config = dict(
    num_hidden_layers=16,
    hidden_size=256,
    num_attention_heads=2,
    num_key_value_heads=1,
    head_dim=128,
    intermediate_size=1344,
    vocab_size=1551,
    hidden_act='swiglu',
    norm='rmsnorm',
    norm_place='pre',
    norm_eps=1e-05,
    positions='rope',
    rope_theta=15300.0,
    rope_fraction=1.0,
    qk_norm=False,
    attn_scale=0.0884,
    bias='qkv',
    tie_word_embeddings=True,
    parallel_block=False,
    init='normal',
    init_std_qkv=0.0312,
    init_std_o=0.0312,
    init_std_up=0.0312,
    init_std_down=0.0,
    optimizer='adam_variant',
    learning_rate=0.000792,
    beta1=0.95,
    beta2=0.95,
    weight_decay=0.11,
    lr_head=0.00681,
    max_grad_norm=1.0,
    warmup_steps=379,
    schedule='cos',
    final_lr_fraction=0.1,
    batch_tokens=32768,
    max_seq_len=1024,
    doc_mask=True,
    train_tokens=516000000,
    max_steps=15748,
    dataset='wikipedia_en',
)
MLP neurons of a small language model. Each row is named by its layer, matrix (down: output weights) and neuron, and shows model dimensions 160-223. Each number is 50 + 10 x the weight over its row's rms, rounded and kept within 0 to 99. A neuron's up and down rows have the sign that makes its largest values positive.
A block is one neuron, or neurons of one layer that tend to fire together. Before each block is what it responds to, as a language model described it from the Wikipedia text at the highest values.

Final subword pieces that complete a noun split across tokens, especially suffixes like -ation, -ival, -ence, -age, often before "of", as in oxid-ation, surv-ival, def-ence.
L8.down587:55 42 46 62 56 60 47 48 40 43 51 39 66 36 48 50 54 46 52 40 41 37 59 57 56 54 66 51 59 24 52 63 47 38 45 56 45 50 53 57 47 46 39 69 47 45 59 40 75 46 33 67 44 43 51 52 46 53 54 47 52 38 47 46
L8.down1002:57 46 56 56 36 52 51 58 52 39 54 61 58 57 52 52 65 52 46 63 59 42 50 42 36 50 48 47 56 53 53 38 59 44 50 63 49 49 53 55 36 56 46 34 66 53 55 52 54 60 51 52 28 48 62 54 58 39 49 49 64 58 47 47

Second word pieces that finish a word begun by a letter or short stem, strongest in H-igh(way), g-as, med-ical, also g-eneral, tr-ad(itional) and high in compounds.
L7.down130:60 62 64 52 50 48 54 56 52 53 61 50 35 51 52 42 39 53 51 47 44 52 36 34 34 48 35 29 50 50 25 55 43 40 40 45 55 46 65 62 47 47 54 48 66 57 55 63 44 39 47 43 51 63 46 55 48 59 52 44 66 42 32 45
L7.down322:42 56 62 47 42 58 49 44 66 41 63 45 46 40 37 43 56 57 48 44 44 57 43 36 34 57 41 55 55 49 67 36 65 54 55 39 40 36 45 23 53 39 43 49 53 51 61 54 60 41 37 76 59 60 31 48 45 55 49 46 37 43 37 53
L7.down448:51 44 44 69 40 56 62 35 52 50 69 43 64 42 64 65 39 54 51 56 47 47 40 50 59 45 40 62 55 37 42 59 58 47 44 48 25 35 50 50 48 48 47 71 58 55 54 39 61 63 55 46 51 39 52 52 31 53 56 42 39 56 39 66
L7.down526:57 34 58 56 66 48 54 58 51 43 60 38 53 41 47 63 51 47 58 39 47 45 41 40 45 49 52 44 48 57 44 49 50 36 52 61 35 60 46 47 43 54 68 48 44 51 49 64 35 51 47 42 46 52 58 45 32 64 43 52 60 60 54 41
L7.down912:54 36 53 27 24 42 62 53 46 49 58 48 43 43 50 45 60 37 43 49 60 50 48 61 57 53 49 53 42 48 42 49 51 49 42 54 60 62 54 34 58 45 33 55 40 54 62 52 46 68 39 53 41 49 73 31 44 64 49 49 50 45 57 33
L7.down948:47 37 48 35 48 53 50 57 31 64 52 41 49 43 72 46 57 56 64 63 38 52 42 40 50 45 44 44 53 38 48 51 61 40 47 22 63 47 53 55 70 51 39 62 65 47 45 67 47 63 51 47 58 40 55 48 63 64 71 48 48 42 45 52
L7.down1049:54 52 55 48 61 52 66 84 34 58 59 45 60 55 56 53 57 43 71 28 50 48 47 40 34 46 37 55 50 42 48 57 42 43 50 47 65 42 71 46 45 51 55 46 54 46 39 45 49 41 57 78 56 70 60 46 55 62 53 51 49 42 50 54
L7.down1187:57 56 66 30 44 46 60 48 58 51 39 57 36 36 46 46 35 50 52 54 46 57 45 57 59 50 70 56 44 44 39 41 65 41 47 39 46 63 33 66 39 43 53 52 56 37 42 38 46 53 37 46 36 58 43 32 66 55 67 60 43 70 42 62

Final word-piece that completes a multi-token proper noun, mostly country or state names, e.g. Qat-ar, Kans-as, Pakist-an, Mex-ico.
L7.down23:51 43 59 41 45 51 33 53 44 54 48 63 46 41 65 43 61 51 51 28 45 57 55 40 27 34 35 46 63 71 45 58 56 61 47 41 50 68 41 57 52 62 37 48 42 51 49 49 28 69 58 47 31 56 46 59 56 58 70 50 45 57 30 39
L7.down89:36 41 57 47 49 46 57 43 38 62 47 57 49 55 77 41 28 52 41 63 49 59 39 50 49 16 55 43 53 42 48 52 44 56 68 45 53 37 36 55 56 60 47 61 55 63 50 54 42 44 51 55 50 66 55 29 46 28 46 66 38 69 52 45
L7.down209:58 57 52 34 56 43 65 48 47 68 68 49 61 42 39 45 54 68 70 37 45 48 68 40 46 44 43 51 60 54 53 50 33 74 50 43 47 45 52 51 60 51 44 46 47 36 53 44 46 55 43 42 42 57 50 64 52 53 44 37 35 50 44 37
L7.down801:61 42 47 64 55 47 48 53 44 58 48 57 69 43 39 42 54 68 53 40 42 51 48 58 66 58 48 53 58 53 48 49 53 47 56 46 41 45 55 40 49 62 49 39 67 52 62 41 29 24 61 48 24 59 54 32 42 48 64 55 44 60 41 53
L7.down871:62 76 53 44 50 42 42 60 57 38 42 48 61 53 61 62 59 46 53 39 66 34 35 42 37 59 51 58 60 44 49 46 42 54 53 52 54 45 44 51 48 67 51 40 52 55 47 53 64 46 67 57 35 45 45 56 56 44 38 35 48 41 38 48
L7.down1010:48 49 72 47 54 44 48 64 40 69 35 59 44 51 42 43 60 49 54 36 56 59 57 44 39 20 36 49 55 71 48 50 52 66 59 56 62 53 53 30 50 64 48 44 40 37 43 44 31 55 56 43 18 52 60 52 50 57 54 43 44 54 64 55
L7.down1153:46 52 49 58 32 38 46 49 48 41 40 51 47 49 50 51 59 50 40 41 53 61 41 54 62 46 42 64 61 59 41 57 30 40 41 42 49 46 49 32 57 64 27 55 55 57 69 45 63 33 37 68 49 30 57 48 51 24 65 58 56 44 58 51
L7.down1239:60 36 63 50 55 52 39 36 39 48 60 59 43 52 49 54 40 59 43 49 37 65 34 71 78 60 41 48 49 54 32 68 52 47 59 37 55 54 46 27 61 40 39 68 40 44 47 53 57 42 46 62 54 48 47 37 45 58 60 51 67 48 46 46

Word pieces completing the word "high" (High, higher, Highly, Highway, high-speed), and other split adjectives of level or degree such as lower, mid, deep, average.
L8.down343:45 32 42 60 31 46 64 54 47 60 66 45 42 43 76 30 45 43 52 42 43 31 41 41 58 28 47 58 58 56 51 41 44 48 53 57 58 40 35 57 44 46 43 55 60 52 37 37 65 71 44 42 46 51 53 46 69 68 51 50 49 73 56 54
L8.down947:45 54 48 53 42 42 61 48 52 44 50 45 55 53 39 56 46 59 56 45 41 49 59 74 44 52 35 40 41 66 48 48 46 62 32 48 67 64 47 62 54 58 31 37 56 40 52 52 45 52 35 54 45 47 44 51 35 46 62 44 57 77 32 28

Final subword pieces that complete a word split into several tokens, mostly noun suffixes like -ility, -ion, -ance (stab-ility, confess-ion, pop-ulation), often followed by "of".
L7.down85:63 50 39 40 55 46 57 59 51 54 73 58 64 33 52 62 62 57 25 46 55 47 38 45 49 48 35 42 43 49 44 61 52 60 37 56 56 51 60 65 46 60 53 43 53 61 44 53 46 46 42 61 50 66 40 41 39 40 58 60 67 50 66 42
L7.down141:64 64 50 57 33 44 58 64 47 57 60 50 58 43 46 37 44 40 51 60 51 45 31 47 51 46 48 58 65 52 64 66 49 59 70 56 42 48 44 41 45 46 35 72 73 57 55 47 43 53 45 37 45 59 52 56 61 54 62 49 64 66 62 33
L7.down370:53 49 53 42 40 53 53 35 40 63 39 59 46 33 57 47 44 60 40 57 70 41 43 86 56 48 46 68 60 58 75 57 43 48 49 44 48 40 44 63 55 38 33 45 48 53 62 38 55 53 44 62 49 39 42 44 51 68 53 65 53 63 66 54
L7.down383:75 63 42 55 47 49 65 57 58 52 50 39 49 47 55 56 65 41 64 55 64 63 37 62 29 50 36 51 46 41 52 52 65 61 67 39 44 38 53 44 43 47 40 50 64 66 49 58 32 69 46 51 49 37 47 59 23 43 55 50 60 52 53 53
L7.down456:49 55 62 62 42 47 51 41 53 49 55 75 52 63 32 44 44 57 53 60 69 35 50 58 47 47 45 65 68 77 54 42 69 44 75 62 60 47 50 58 42 52 58 54 51 73 55 23 49 42 42 50 53 58 58 57 57 37 45 45 44 69 53 31
L7.down678:37 41 46 49 50 50 50 44 75 72 37 46 48 44 51 48 52 34 51 45 43 59 50 50 49 44 46 57 40 36 78 46 43 47 41 54 44 56 59 61 47 52 44 46 53 46 65 42 49 64 55 53 50 31 36 57 59 54 44 43 44 67 50 64
L7.down1264:70 53 42 48 45 59 54 40 49 61 72 51 40 54 30 39 27 38 58 48 61 24 54 56 42 60 43 61 40 60 59 35 38 49 44 55 48 50 34 53 59 52 38 31 50 70 54 34 58 48 38 58 54 57 66 57 48 44 60 67 42 46 29 54
L7.down1334:56 50 36 39 37 47 47 41 48 57 62 44 50 65 56 43 45 58 50 20 52 42 54 29 46 27 45 42 41 51 50 71 42 73 46 58 45 63 60 48 50 49 38 31 68 37 65 56 56 32 53 55 32 32 53 59 53 59 49 54 58 49 35 40

Middle word pieces of words inside multiword proper names, mostly railroad companies (R-ail-road, R-ail-way), plus names like Mathemat-ical Society, Cent-ral, G-ard-en.
L11.down140:34 42 58 41 58 55 55 45 38 47 58 50 41 56 58 54 47 55 32 42 46 53 39 52 25 69 41 54 50 53 57 42 56 50 59 41 49 60 40 69 60 48 54 26 71 77 51 38 41 60 41 57 52 31 50 65 48 44 44 41 51 18 49 48
L11.down387:68 45 62 34 63 60 49 32 50 38 39 49 62 37 28 50 62 51 42 60 51 76 71 44 49 47 46 44 48 53 42 66 61 59 36 41 43 54 55 37 60 52 40 31 51 66 60 40 72 57 36 48 54 48 49 45 49 40 69 51 61 45 57 43
L11.down447:61 64 46 46 61 61 53 43 42 39 65 48 38 60 53 53 48 40 43 39 38 61 72 49 51 58 67 57 65 29 56 47 72 34 54 58 45 39 48 64 44 51 59 58 42 48 47 62 34 58 61 64 53 45 70 50 62 51 62 57 49 61 52 47
L11.down1278:57 48 56 55 50 68 27 42 60 35 66 60 52 52 66 49 59 52 54 59 39 64 55 58 31 63 54 57 32 60 51 27 41 38 43 39 51 71 54 58 45 55 59 57 60 78 52 42 53 45 50 42 62 52 37 69 43 51 53 43 58 51 49 57